Weights of a small transformer language model: rotary positions.
MLP neurons of a small language model. Each row is named by its layer, matrix (gate and up: input weights) and neuron, and shows model dimensions 0-255. Each number is 128 + 24 x the weight over its row's rms, rounded and kept within 0 to 255. Numbers have three digits each. A neuron's up and down rows have the sign that makes its largest values positive.
After each neuron's rows, "fires on" lists the tokens most often at its 100 highest values on Wikipedia text that the model never trained on. A number after a token or word is its count.

L6.gate928:128153063098163141128166113124114124144120097149164159130132112136097113132129156141141140121159125137100122113157142119136151134133141106134071125121190104138105126089120084127152155102178096153149170098113108112132149106127124124145101163147111112102097136116116119147162111123109132146180122169099117164093143125113116131150122130142111104147145149116135134108130111145121146107121100119094170099147161126135100100127120090104119120114155152121098118156098112150112081122094118087158082152127200149107177106132152104105144091116145111147146115101131109145121123170129138107091118135126130105081104098130158142132122154144151121084111115149162182150102103104127176119085050102138170120089149083140136115178120135143102096116102149152105133139137097145134190102086136
L6.up928:087125128124120161140135128125124132154083140104126136101137121133135108137149096145128126115114103195138105136123151107105115101179128137118130138092129141143108084106175140162129144134123139146104102151106205105168129129105125131150159141174113115124129118145173159125103147133158158110112097163137113112123131160100155126114168156143146143165139130129118136123192129138076150092119122130141151093112102116101123137093115105125140117099145136092109146124141135065117116112168092111126120092100144129133140122125148123135115140121162135131115136127138131183143133075103179168207144152088096111135085113113118142114151130117131119118131143152147160134093122154103113103119154138152132151104101095160134126135110140105124093136139074121102107130163131105095111144159137
fires on: " of" 39, " in" 10, "en" 7, " for" 5, " Con" 5

L2.gate808:111135129117140163111146121139092091178148160162111137122156123165116151102114086163147166089142141165133155132103103174124118085124120141110119108113137147150101155094138141097118136120141144077184149115129121153174160143139132127146144143119111131108105131121144145130136102131103102119143138118125098138091154111139131141100101145154112108135126116153164177110119125112144165142133172107134115125120131137109129090112108073143085143129121081145082079176104105136091153139095080092105076121145138109120122111146130103046124126145091144119140156124115076140121149112153135153102153129096118151137146146132144140120127156157117142124151155150119141098119130143125102132114116191152142156103146116156122164183174126105142123150142107102122109087118117075102108120136140
L2.up808:105107122149130141105128146099117150132162144151099146064109158128115116114091121125144157146093160197141131100155160107164088132146143124109104198148144137132147130139158135163125138141146134121146155128090103145124114120157148138105152097133067155134137119137135121116162142136169120120107140066096147128083172145121127140127121079172098120144158165104143164112134122148084118134123116106148142126156143123162113181159105130117124125110112163142154132175145121164086130108140121111136112138106115126117167145102169142138147126170100141126138125108124136147136102171107146167142148171154111140127130142140099167124119176098131130133128126093149146100136167147136093104141161144120103108125099139098160135107194139129128090098165122119112126127122071153108142121158124
fires on: " of" 22, "|---|---|\n" 17, "n" 15, "|---|---|---|\n" 6, "|---|---|---|---|\n" 6

L6.gate370:146101155146104118133085166170104172141078105093128123121126105130135112106190115120124163108136118106092127093133151140115113143143150126129116107115128112134115125116150148098153100107122117113106130171120074106125125092143120155145081094125142085069149106144125153108162090130180159161111124109137094131146092144122131118126091093087173128115117122100129146120120099114099108118124138125183129148142152157115163089116105158136136155146132120142124126077131124111183082121107109149123141142096072138121086144108086104113112131108141123149155104108118134149115086139061129187115099108108146133126164130133127163097137139115104139127103152147126097133160129148085137141130105075127128129151092147126127135159113133106111108161157116139126127076161146164121126101178154
L6.up370:178122144169107107122101148151123149096094136123154110150120090129094115122142174147113131121132122138176104125113101160116127131149101135150091165118146145093144189125137127118129112103147132131124130132117113154162121098121121137146144136099169135122146142118111135111146128156166107157149153128148131143131112156198159137145092099122170169136120113157156152100139117141128164089142128092106122106106127122111101139188142155116116158123141104099143153106148101092129154121112133134146145154158158119174135099106126097124139117104097134128123151138077124125144081111109146150135087116154095133068156133157133165155120188110087130166116150097192110115135107152120114127111155104145146152145116090142143110110140121129101104134148139122153153057078160107131124100129134
fires on: "==\n" 20, "0" 14, ".\n\n" 12, "," 6, "." 5, "|" 5

L2.gate529:124170133132171126102098140142101139132126109157119150113085126120120128113154134100130106144086133138158130089145141108094152110204180103149161154134126096137108152125133141162094169150128151124096116149136109120178176112151120122186169129104105137159093122133164139130140091150093149084105108140119142139083085165137131155162111172157119088153089119150131082120192138112105088129133125127111144139145131135135149145116133052103072132135143112118146128152115137124163151127107100125130098136152124193091124120136132166107099132162134117137160156160119147092134130131070109110119125181106136133164106135134127136089109122092160088120096116112118153143124149152153125131160079136120128134105117156110101115105136117128108154130143136114094125130145140124092092115140136
L2.up529:151160114163116153092132126114126119102123107099126164188122150148110108118120171103150109144084120124121131116147162161124120115157114104126133134166117132108113157115143113127111127144129137184114113167130109147161167170107141138148173120123114104138129130122159129117138118150126150119138183155100170167103108149088066146126127121109111088161077106119081102121144107153130086135114101151098116129144133147136098148153117111128106134126141094163129134151105147131112119161098165110118086137137148168129103110110158120122135120109146109127145100143100122134114158116172146148152182131134116074140151139126120127124129113095117154143118098115106140132120126138108083135075096097112139130099144109154108105126110138133165157113164123144067163112115152116114078117166106
fires on: "196" 16, "ite" 15, "s" 10, "197" 10, "res" 8, "in" 5

L7.gate538:155180135134136134089140109143120110132116098142087111150097138105107113111101137092139151122179108090120134113096113133137150120113119139089119115128108103115109139086131147159111101108155169149158157120109079140126098112169160131142107120127116097124110148090118109143111076093129104133142122123107128095170086146118127171145185085135168130153137096115126133106164148165122114149122100122136163104106150139130100147120095083120116127155155149126139167106111134123172082153123175154126131132133154097143118129111125137141149124122114120149145112142101126131132096107152167144140093068192185116164153133148136138137147125175112116137104137149125166141095173142149104138161080114130135100148100167131165101155102120103104129137106148123115138124095092153136141148088126
L7.up538:157125135113151109101145082131109082092117069151126093146192118131155136110127138111141110149148124128153114109117126110112150115104103136101131161147129089129078146062108187115122124109105154119133121139146138146120087120106139127131138125120115102146117106140126139124120100160113147138129110121105136117139114132117138173166150088105167133113114116127117099083107153157140113152130135102149153117119139127085086120128071167109103077124128170135122130098122147130143136134154131179169153081172194137137106141069115146181135106138142119119072118118117110115139091139147183157131096144105181120172106129122137161116131109135082124099084132138137160122088152142140139132155126155109125107134116132160142097134126136093116115140118142122138149125108111111110122190088102
fires on: ".\n\n" 73, ".\"\n\n" 6, " |\n\n" 6, "\n\n" 5, ").\n\n" 5, "\".\n\n" 4

L6.gate51:067116166147130154100165131128144138176117110092107106143124146135105089129133131120118116134148125118136123107138112146154156087146117097139112116151155157105102193149118104164158160159149118100111144088121127135111151122077106141121150177124074113149113106115122110096103116131119126152129176120131085118128160105085118137104067155113135119128123143136166113122107106122072144130161101120147184127130109112116107180162145106123146161126126160156130139131099108153129140128128129102130115122153102117128185144143091127154189110097116081133123118128136129105163161174098119152138126138132126124199160108142109124142102151076174161116104121124118154167126176101161104141143123131149141131154128099113143161107108117097138154168127139140156142129128147148117165128173123
L6.up51:096120102142138162176127104157127156132154098162168165112107133125106103119117127137162134118097143119159131174126107111080144175155129096186088112157134110128104134142169139098138138125126170106125118108161138151124121127193074106129125113113155114129136133134140130119110099119122148128098077138139084131123128139142132145109120123144083171133149124146135158109124095153180107143125135102142187130120138146135146126120104144135136118147088156139127111150126129137140131133126115123146144088164083126085124106130145117109100170097115133135112121177144127153122141109130135106135148142113157122150129125169177086106130100124101158137091085100101112136134154098099151128123088157116093119122125115132111118092148112127174141066125126143116144154089116182105167120125161
fires on: " by" 15, "d" 11, "p" 9, " from" 7, "t" 7, "c" 6

L6.gate1276:114113126129123108092107158185136077145161131153128113127178145129098080158152151115105156142130162107139121122131084099132129163124097141131139165138103121108117147143137146125148142123117119157169115133181140077123106134120086161089094143128148122086182114134109130145128135096106159143068124112124135118145167133145179126120117106120142168112114133152104148110124119129155123188119127149167152127156088120131102143138134095092151139168156140116147137136100132130141112101128145132133126116154136104111177089115107106128088154095142097123112139119189122109143139141154095132108147113121158137144109099125084135146184123135112139095167137168065070116103147107125096094155186112142122097113149100142139111149153144146157129160087148137126115114142130116117142148120118
L6.up1276:142138156101103132124135117145111137111160118130136111117172147128145099119127156061156133149189120128162134127120122130073107089113140142129121149145112143119143123105138070127135196116138164151140147140136041123109146118191103119136107123118169134129158095130109131112091110131136139093100167143142122111094138150149151102145124097118150092135138110151150110126130165149132114118097098137144168099111170090105123079132137114109121112124156144143131136122124144112144118127115153107124104108141143136142138130134166159149110182124151111142083121146124105101150125138141096121114146153109127095155136115123100151146149122135145132110109147134104105102157134106136134068154150190126111127116106101178094087141088095141126102126084104103105141070119149124169105126144070
fires on: ":" 38, " |" 28, " -" 5, " /" 5, " will" 5

L6.gate422:110137112118106149161134194075111115131096127100154118126164120112146120105128175061110170134126109071099129089158147106110084132117140135084122128117038070178129105116105115142134102125125129123138142138134137106192164113136141107160128140127108148109144112116170153124075124095145145131181120136118164129141118071164093121121157147126124113127115083122150156102125088148117138123139104145127134161125151096100116130105133141136090122180139181138133112137123137116098149163127126128115124098129114135113145155110107111131134129118144135109137126100145156115136152133135105081126157135140149143138111098112124141111132139145134107135106110133149097179112151115161126159144146113114153167118113146163143169123115097138142137179151099110186164138115119125127149124132130
L6.up422:141142166135102140153122157085141134111162151133200141114114123146163122121131153116134120146172115139118121101119120137133117127157107130104115105135081112124150099160113119153145146149124115136173135134138140135163150104114148121184157070151105113128160141138159148131137119136159171114143145124132104160143150167102165168159124096095120082124167140119149148087161119105119165089102091169141094140169158062136170145115071098105110149148125143129121095136103112089138115101138151109126104094138177143130114089099132181110131167137142134092150095117173165131118112120137115118138185084093091168142102092100140176136144156098150114123167152132129134148141105157138120144151137145123114126161127180171123133114137137137165141126132139148113119117131149123105139147147159
fires on: " and" 28, " of" 14, " in" 13, "," 8

L4.gate1182:133143113148124113115093167130081158143125149118094121108123131144147190149128122099118131110154140138122113105128065129082124137151144120134150149130127115104125137140114094147120117124121131107122146179118125092120123146108132076099104197109120137144128102177148167118081130108096116120156122167137151122103112100153132106053102138114152087127118161133137153092128155165085088093157128146180111147174177132104125090135132076100092121117152107156140175153109145118140151132135113143112121112102079142120142090128118120093112118102133140121107125110169088097106115106190149143122091134124158113125091126103144152122093149109141123090141089100095094129140127130157129146162099144121079108100148118123101160097097109133117112128112104098079105154121153111108123134115143
L4.up1182:113120146125133113106138099121141127119111155137120152135070115136094140152126146126101120137154148086115125143114125133102125145131115177113117092134105195076150146113174161153150085130128136147119143153116101100149102129107146115159156163134103125155150152113101146148113105184124144134111141130125147141117129136153104081165119161098095111175104126142124137146161103133110089112095126117141103120133150155171098135097122166085137115159160116137136165124127172130119139120102138117145112120103209147138108137100085110103122149144121138129147132112096089120076130122117151150117113096133108145097133129128125128113159105169102122093098051078115137129112162157097113099151139127168151087106082140094119131141168150122128110124156145124112166183143110112115132109140105
fires on: "as" 19, "in" 15, "ar" 6, "al" 6, "is" 6

L9.gate77:134099143126148203169109096167157107111113147138096137162103148131100145117131126112105153151141151148146093175125095096137123110135173122114116137173097102173121166145147101127167125170134124104104082151106083151061146192104128121170167131112144122109134118188113107097148139168130140160132139098145138110134117107136121145125133101096166109148090097147092124110152162108106116137120137080143140116128136139159106140181129141130161139102156136133114110078164124152104110121153140063136142126097144057142134140122139105135179107112162117130133151120165151125124166148148092145141163128123118160123142126148133134117120105153139126141157161126108128159156111081109119133157115167127086149139133115115103109136165100116124131109103069153129122112114118141126144108138122
L9.up77:100123126141133149126111110145128137128102139146122127170133110133161146090149163109061131114133115178131146143144125139238111095116120137112134139183144112125127094127107118142117158123131136129159086146119116093114121148118124130110138159099119147122126110158168118129113115144121094158168164154110086112097105143137111126162121108079128141142105129110159119151151171144113150126139121149139105142097135121141093135133126111139164174100122130154139113095119161112131102126172149080120126118127111139146140105122097110120174140115154106097132119095132120088108122094110116093134094193104111131123101149123159149105135137126126100101156145159110119112151126145125149106147135168100136151152152134143085124163106121122133135177105109120119115106117090158131113186157121
fires on: " St" 24, " R" 18, " T" 18, " D" 8, "ad" 4

L2.gate991:134121131108116103117109147106123168098093156145130135115147173112107088134117166126135119129114154180154093122170125131120088131111138113119108101128107113138180156161116134119148131124138101118168126138152179120140092083115166148097123148141127161164172130107133170138135133130115101161133101159164141148141142185163117087103138124153162119147143110145090115130173111166103173128091149095096113087089126122138154147174135157107136094140106126120129123100141162154133119147073127136091133109113180153126105154051104127111119087115098123098125094091151148113163179120126111109145160117098104174083107111117145104154161101122134148146124141130154110128140119152140154142134120128138142123130109127135098136162093147178133131124137143153102121169138112137109126148132124
L2.up991:096071105147095160134147129120112114137109157161128103134114154110109136141089108141141139135118129163147108124114115165118137137157113082150121126143141094105152144145153127169139118107147103107168119153119126154133154123092129118127122097134108120159135156124154151116138154131123170123128104125139157131072155161137166100137114138140150134119141141184122095200131096139125140154140166101114112097065089152117138141156125154089110114113133135177136139106133116149126114115067143124120154120139134108102124115101118133155119141110144101130158160142167174086133156092108162105123156115107173179126148139126130135124128133151163116161140106142120078199135154132149131108101135103125131169111130131120110123145080127159109098134073112145128101131129097075152143142189138
fires on: "at" 25, " she" 16, "ice" 7, "ors" 6

L2.gate125:121165125141139153136113107122160165157137134141099126176123097164148093119133109123132103118138133135183148139120100149102132183153129132142126143110111151101135130096152096133139083090150165112128122127135134134143108135105146098126146150109139111173095135131150126159071099147132173103101158153113110133110125163132158099111130094057151084125172123152118133169098119157164145146131091140137106101120095140124121125084093129170153128178149128092149111144136139116120134123158102167141119126138142157175130116094111136114104094132129103109165086132124124115147163123137145094117170127132126166149139106152125069127128095158144135091126140137107162098145122148130119137159153097144095093086149085118142078124121110157127128093162178127174130161133140123152107096121136
L2.up125:128147138139138130125102154141176136102144105126099108118126097120153120166122130115100101140092167076181165145126159137128118153122103141139150114153132153118104138114151097141096051089146165124126151150170099149128122149164164117148163157129132136170125107123143122138114152159094165071114142154130098156115136165115136100094145072088172084084133123127118157147113152161146158098142122110133103098136113092131138158128116110152119124174170156102120137116104135134144086104151132091142144134122151121150139161091148100117125116157169109108148119157143095147177133117119115095123123091168131100129094103130084120165120118137123139124141084186104134128118149129170117137147141085108137124131105080115100112100131125120123129113128140159133118141147135088128108112126076
fires on: "\"" 15, " came" 14, " are" 14, " is" 8, " any" 7, " every" 6

L6.gate727:106143109136111089149106121154122136154116140114150117102154120133132146153157173110155134079121132100155128148138147154101151143111153178141142157164145156166120115149092158087121147138114155140127113138140132135160124148111141137125152107145156111122115151112144108084133108116154163090139165138110115163144130152112104170157115144145118152105098141115123120150131136165124072162104141142109126086098085153125085156129097142090115106171090114134122128132146135162134173170138112116150127158160139111128133170128154126162153096086112121126127148143136129120129070127109097108136130133088175124148085170094137123107114115117153129123069171102117136075134141111158150173114116094143125162112142152169112125133150121098135120180126131088116165132149153123094142096175141
L6.up727:127145108085102120137127128151151133153116184098111072139089117141123140109103147128059125072152102156118131125117126133110134135119138121141133140108131133121131142165124152161142096147128127109138097100078117132149102121160145127138127187129145125180106115113119156123102165131142114139113110111150165110075088074131116115124096151123142129093098139109151128139119106175085122133154142152159163128106121137092146131146099076085109151106158126089100143105103114125147125098087137124148132097149123114088151144124110119147096147085168115114137124135141112138142136113109128154116115142157127128123112104153138150165160104119108178114136139127091082129122093121158082135100145134138111115128120164078097106172119138180152117153126143103074127125106114137126144095158113
fires on: "." 32, ".," 22, "v" 14, "ev" 11, "b" 6, " each" 4

L5.gate736:171171124151116101122129133138103044115126115115101113131118078115067117134171134101137124133099115120143120117142089073125120133130133149134151131138085102116142124083125143126113140123097185096113117109150142114156114129110125070120185128111073138128095168131138147085126128111155173143114123139100144129073132132104124170096088153144083068129090136120127138112136173107125042148118111109109151079159130144153124098133119121140115126116117129133113106135118089120151145127098109111148126124151110155120149104114123130168134138152133152145135187132125130086138089134127154134100130092107131133076127153143169101171142100170133121118163163127117119140090134108124106142134118114122085147148136132098132123143109122096129157126142108131098112135101129104128130134131079
L5.up736:166138118146136109133116090149139075116130146142115145120102121140101117125163125148081164163137115078124121097159094105148106110093118095142059167144111106138103139110139117109136164108140132117110133129138150111123156144133150101115149129132125141119100135116126145087106107126141130156094171166116125155105133136132106132115087146120149148118089132121156155122122116124080106172095109151105111101137141148169088154110136134139120109133143101150119123185091087096106176155140096174123148134158108109175145081139142113114177115129127148114096163142136112142061137152109190145143150133177119078131151106170133153083121110155181123122129156116112095151170124143128134134118148131152152129102124132150113146153148119137134126117145105102100067096127094100126124087133121
fires on: "as" 18, "an" 13, "in" 11, "s" 7, "ad" 5, "ern" 5

L6.gate1064:118119127152133103124091124144119186132125106078133152114116118095116104079113146113118166134091170163102135088114110145160122091130141118170116114140156090087115128083169115117150090140139123101144128133121111115109100141154122139152119121132108085100118113135122173150159118140085110122127075146126137126120122101137151075160164188127136129139123143105140113112082149120113130092157119128108101077117098102102146139178094148119113109130142160090083151132179116131153091062127119133114120159170138170165141113088097098130130095142097134148141141146118092110135152115176124086124093129149138127116155110149102152148125118125102137157156114156168110121092126141153123131120126129140087093103111115136123148131140094099105134127143102121172129109131137119117099164112106
L6.up1064:163132110088137141138132108163081106098138097138147168094119123091078121134126107135158141103135121123113082122144106119148141138152161129125079180128133135142125129116112096096119096101109132120187137128140112134141121136152135130144144134085102148142126099106138157109111130200131110123154153124149122138131149119123164127096147150105120138116120152140184085136105177157163118100117137156125159103065112135132117097105177118100110101168147105072139073152154157131084164163130124133121127160067069111144136107143111147136108124125132096080174116129159159143146131116125140149112088118099143132099120143136154113114101133144093130097118115125130169123099118153130141116149109127142151099137108113138169170106173084118124130117096094141154098162126111152176107113099155
fires on: " of" 21, " for" 11, " in" 11, "ails" 8, "ed" 6, "um" 5

L5.gate869:116124083133177181114127111133117135128125118139129150092170128163123151121110098126061150133096144148158161151121135119109091107102127145113118107121136123154130131131110140112135124135124128088137156089167096104144151153138128127159170148116101146111152113140161107129161150072141121132163135122134089120099118140114138147134147134129114154156092129142146126120137125121142061155114125115171127117158133123149201129115131112097161137110133117139158137158122112098129141074098085139157114087111133113082168125149159145146147134138123118132122164105111165167157137099129103122097113133143112124136090147117143071112095091131099146128093175127152087127103131185143149129091132094112159156137096124079132111154177138112149149073149097076126150133149125112100182097097159
L5.up869:133124144083135169123102137114108117120135131113137084098130166175121124134106146160099122185134105158134151123089098093154144178081116106135175155143142150139174090129096172122096151159117143134130097101122161145125146141092125099105128184109096142121111117137106119114140118134136148141171159102114132125098144126152113135165119128156065175143149179137150134144132130091089110112172129138133129115122132144152153153142103141087166090122144132110094090121167152150119145162106107139144116150060104124135150115109121145145105104124137127113114078129136124122121128127126133164135106115114127111137111111087147152115135110117099159131126122086111132170098121133142142142090108118128137199168066108165137124141155096159160087133121088116130145175174100149134113160173130
fires on: " |\n" 62, "|" 12, "|---|---|\n" 12, "ig" 4, "|---|---|---|---|\n" 4, "\n" 4

L7.gate786:118127130111124125094102134147162095136109136113138159114125105134130120135128110099138103167127145118086111082131128168114160071113110170114112182139102102132116107120137109062114117137147118096157096126095142122153132164156154122174116107102121065138115123147138100120134134088109082146108099079180069120096117155148126080162118145138124145097120138145139173111121132168148123103135135153133073105130118107098138141168124155106099106105127120148109108130124103111104137093127128115116083104115123136126106127138142128118184116128177147139116099169141124130136101154140119125139121129104134135190120082163166130109109135159085095131117128133098095158128156119166079167102132147105122168154102124148138109133139110168118127167126127146155129153150122102159118100080125
L7.up786:087101118117132107133154155112161130111153102127103144056137124121177163121149130122161130185153101116118106125102150145144149155120150186109099113093135132115112154115147139166122150127131136132189155106122122104144154127195150155151134148092142122112135150102126140131141131121131121115127150153141139128128148136151158109084134139144125145122108122115098156165114163130147142127134116110119132061151156091111185119157122121101142096133117126078165082155088109101144098095133132146109173110105103166148137144139139094128141188100126163099127145126117113109149126115126128154177114097116143167149173113130150147108136145102120118134117162141128146110095164114144089109144114159132164123171125138133090128140156075138135116118132111136136047125151130126139121053155116
fires on: " of" 26, " on" 8, "ing" 7, " \"" 5, "ied" 4, " in" 4

L5.gate309:122106120142107077191127121110142138121162099166168150139147110106101106125136129096093105141098124128100078091122107105126104089175144138147107123088132110159101116095128174122147095108135093120125119140116126122100171126173102126128154126150119109108109108120147104138144129087121115121144132138137168068081109123132174114142159175170118165142151138140136129173142178134135158121142150102090159126128158130118089131100188107141144141111158139120110128137105125124123165132154134130089132097123084115164127142145143167133103100111184080119065179112150156139157136162065127127083131102133151126134125158144138157107146125132091083143084121112105130146113122120102187135165122122154133136076101132145131130141156110169131093123134132142134114143166084129118128125121111
L5.up309:137101085104125115158099137100103108094105159188146149066156142135114061171119082149143130142139135169114122154131149125103070137140118129160105119122099133098145103115132114182110110115173187143136115153050135126116153093158139095103134162108123104156158144083126145100111150137166095099111141136150151098088139116129165117110100147134149091154106140153092156153136108120126140128109159149137094129088137166145104097131109156150117110139111127125116165131157127129138142133138149117109122119114112086129144162167139122119132108076099148113121137145134141177135171122124112125144099126120107088143123127142142145140169125134147111149106138145109162175159141119131171169129160171138150102095119174141105128121132146155067148133127116099120107105159143123104136150111117
fires on: " con" 32, "re" 21, " in" 11, "yn" 9, " Con" 6, "ross" 4

L7.gate1082:123109164100067168117129160128129124124143087135146091117117096139126135124168116098120138144176148088138112105113129110110135127101141160097107164128143110148115194090188131123126142081115134083125104154114089114124135130205159149095150127142134110120077082142141105069146087098127122121131103150112150151136105169142137121149113118149154131121131122086119159132114194144134128164108146137157153111154107105160160098126101096156128105139158165117149205130132119105115097139134115101159091134124154120132122132109137091143146082156134112117091094150121131120096097101065185096135083125111138139111154132126136130122118134119143111126142159126117146083112143115110108133115097115133148107134131141135123144157152146130112142177102126125104102131143134078098106161093111
L7.up1082:153112156136141152135126142118081103152148110131099111147133094097114111135125165103144164131095127126154108100105147135150123127122110179131087189109116091162155115145146114154148134137139080113120122146142137114134125152103157119134143172097122167129139139100156087142126143138154081135159160133106144100102112150127131151175144097137126091084161125111117122151118195135114119154091140147143134085128136155110112084165091188085095111090150132137120127136142133106153118156120144104127128135128102157122126118166114136155101157138146123124165132100094126127114146125107103118150123098102120120140170109117127140123139148119096146157126170156082180167140173123116137125116083155125178110144133133096131100131126135082079165171125133111095112133172101121135121151139136
fires on: ".\n\n" 86

L7.gate1037:134132097144141130120141144138109110161131110129115141164118114123125136075136156111112090110177142141106165102124157104135134137149090124105063141127145129103120139126129129122155161126123119163147120151128151116165138061114151134135143110143092123072170101139141164165100120115099144167125105131075134106126129131154117187148164141111094107104128127160146134145150135105101173117134125095154121152111129145140172150152105100143081124101119130158121134150125143122122114128137146089147133118102141112089187095133149125130132144150174124163140102140105146144076123094147092081167130113169132175120136142090155162117120086135154106089162109113149124152117135121155111174139138139092159108133116085155129114113116109135115141093125120142137117123127107168107159145124139
L7.up1037:112107140099073117150123100155126119138160107095095170108142114151126120112100123155148134163135142110154173156139138099088106165120142149151093124087132145162114160145152166165119134065126168138140151137128112137131109069169121111151148125137106099142145146109122183116141149122138141113120107162128127092170154136167129155135125118133152127120161113116131116075129065101124150107110118143139116115124165082093120143154106133109126123133088162161137102089149151119134104119160097075163098142090175136147138113106158180107162138110121108135179107095119090133112100139145122144133114146145148127119116119091162104156165122145110150109080117158089127135137134104118115145131146094144118144124085151148106131131132117108151122112120070142103126138121077117126102132128096
fires on: " and" 30, "," 16, " of" 8, " the" 7, " for" 4

L7.gate1213:119148108155134133123116132190146124142131114127149137121084144150121129123123138132142145132106141120137130106105100139091084092121123110135159078155115139125118088131131152124133148138119149106159150106117089146127114165166123111147115081162125109159113144144166157124161156090101170121093096160126116138122152107158111156167116126114177149169149124143116112106118142146155154169127114118125136151102120124105102147121163174160130126135072127136094122120136167161104140143109123112123119186138121127115170155123145140117090145082088113127079171111136150126133090109113179166102125143103104082071122154130116164131119119104144097151147152102143057170116103136117107134103099146201141110104099109104136190130116115137138156094169127118111153098119166109102108140115108
L7.up1213:104174158129130129127145124138135144086136128106163124140140129171106123144116173147145149136139165144162188130128130118062123118163094100104102138156133154102112113106120155164158147095098173162114117099106103158113114159143169128133106079104115109116126127115130142175134149069134131094143092111111113088095154092121120100180141141126184141131124108130153180095076163099108117133143154156140123164098128143128155141160147118104090120194105121103104160139146161146123150131136095109099146132111117151164139124123121139097099099154128155138090163145092106123147131142122130111140122130153081109117120147124104121105116138116128108154157128103168138134151094168063120129150149106165128136128093109156135161106161111155079126122168143147152097107129095116118121117141114
fires on: " W" 38, "W" 12, " Ch" 6, "ing" 5

L7.gate574:103119116123140159130109106147155103140087165102138121189168160112132154094145133103061130137140114140145112061138108151084182149144153157089159144114131109125090138173068127113066129131134072106147125138143133121147140115126100166163158143117099132123102102163137129108145124113106160096141109142166147113098146109125160110161127146126143092188115169148107138130126130157125110139134149120108113149136107130127139129128151117153129100123136117103143132130095072121138149142122151109123099087119118136067176138141072109164141129156114134106157118162117094149128114165157151131138127124119152101135165114156128134106111131157081108160167087138133118137160140125134100159147098134144168107140127142124099094085156093110115150140122137139110139173106111098111136112144139
L7.up574:149127164113096096093129144090122115149171125117136138134167147099171129145145113136106140126138113140093133137102135132110191112129115154100136114143109138129115115087081172121134131113107110133099137126121138106124140126105138153145169135159160130118112120107120102122144098127145098076132133133115079113082146117083159112148143131098144144126133098111087131140095142102162160169110111104125092107122103087116088161133105140180130134127153095143088136105125144129159119134131169139101123137097170163107134104110156115155127137107107146110133173100161103092163129109096115085164139160124153087158132132100128179173108135109159106122160142139128079145131135125107116122132126141121140115121095150118113150118111107126171088093085146119123131139120074095120103115192097
fires on: " to" 24, " in" 12, " of" 8, " from" 8, " at" 8, " on" 6

L9.gate1168:136137142125145143160111137138157132130100123129136139105171130123137123096109151127102132133091105115135093079110104132094127097132167144115165133152091125152116169138155135109108167161101122191100133141074130078135161091109135133107140138115136148137128132103105134129150137133111113102113146179063082137138126107060104143122145124097133113118071094148157120178153152144137157129088098145099122163140165107131078128123102134109157146186153209151128127110174152091103066090140078102134173127120066158143146129155137146116105143134164111120113116129137137105126131162112121113129124111144107164136123142156080166163090129158098108117110166126128170090125140135116156150087141163112102110150123133094146150165124089141154109123136145112130152116170144098095122133161151
L9.up1168:122143088144112151137126095113143101142140086111174124107136155160115139151168142091148088134120114111125108137133188110104096093118119145134103109126156107090156157120130130137160160111164104108099118123134125137132134109139130151141129141138142129103148100092139137100145151127139126124119105150105145146129133088121068115178165147146160100080142063113123131082148147133151100114094122168140182148145168123120122145128109145112132126136075130128142125079113088147118108131101169105134179129077204146126141148128126126161118120098139151145144127113116130114160105152099122106077113117175139135167132148168136119157132041126129125113122137157135139147106163139136139139113134143112138146145121108127121081080120126145136150091157159157105124124146137100099135095145115
fires on: "'s" 31, " its" 10, " their" 8, " his" 6, "ic" 4

L9.gate346:141117135128131128162147121138128177122144112151099147052129137138128085148145112113175152088141161106128126186114133128087140172064117065126119121128122117121155122152110172119172135174141139125137096138111147147112157128094133137145130146112107108133171123125140111118100101090108172163112095150085144144115148106101126114151110147107145146101135115112138139149132105078131159138072102150134113127114101127111099137113154133117102127093148171116148153111127122146117160147104122103089132145158130098143087093105128161117134125172124123116138158133141125133105103202146108106088182138114112132124145134127110162147108096135164163137136154119152108136135100131093129138153186115100071146123124137134136106098119126170112152157169112147095121160107148124152135171123112
L9.up346:119127161127127147136108185184140107116115133095130136143141083156127108115099132124136120122123089115162174077156121101123112125135113080095153144080126131129131164131132156185133146099180117122106152130120120132134136112150082137140107107127085083133181113072095161109123113130142072109146137112114173101169154153135132130112082141119130128170128109117149102096095113153141134159141151130111159088105112153132118106108150126074151116150158120178137099088124144142139120110089185124090109138116093151170146173124101133107129141130130086088106151144126123116133111126122077136147134139117117098156156110107110098147146090122162154135141169134132105160120103112174133104111167175154111106081148103095108109126118100111152109149114124122118134139151104111134121128126146
fires on: " with" 16, " or" 13, " is" 10, " /" 9, ":" 7, "{" 6

L6.gate7:144137113142147098192129122151140121123158135117160146126165118156119069090123141148110130121117154180158126147124124139112126143113123147113118137165121148167152095137126122088131164152112118146178110135095103113133158130069148132126131082147121121108110150108100168145114119131145151147076117113102106138131103118138103089105159106129108120111118125142161124105139106103150136159130106149141131064125134162112141107125143128132148158159145101140091119145132137128102103056161107110138093159133120136112133127149126123097122112118096117113113157149116103137094110135132146141138154124096173152161147110150182157108143131119127106164064152118120134117194091125119153184052120111127168142104112135133156146143147102141118161148138114085146150126173132118131145128108144
L6.up7:116134134117116105159108182166140155184088180123137095160107115140094150121123161141050164092153099150113168140129134146100150088136095131157168142140138146109096140160092132077181131138167170112135114130088140146130170122147160134152132168111111111117133141171131107097118138125184123135132140121110112127144089105165147094139141106094165114163132079114122115158114091135131143139112139143055137145124121147150121130149074138127120144106147112109127129150173144096115078097138088187125103134120132174141118121134110125147099122138126109138120129096128135123117137111141144097120132147187101129126126127099148143075086113105118124098136130169100161133156111131094103136128143153158143119128096100123105103186101141124111140128139151128117133090142176085149159109146120
fires on: "." 53, " |" 22, "che" 5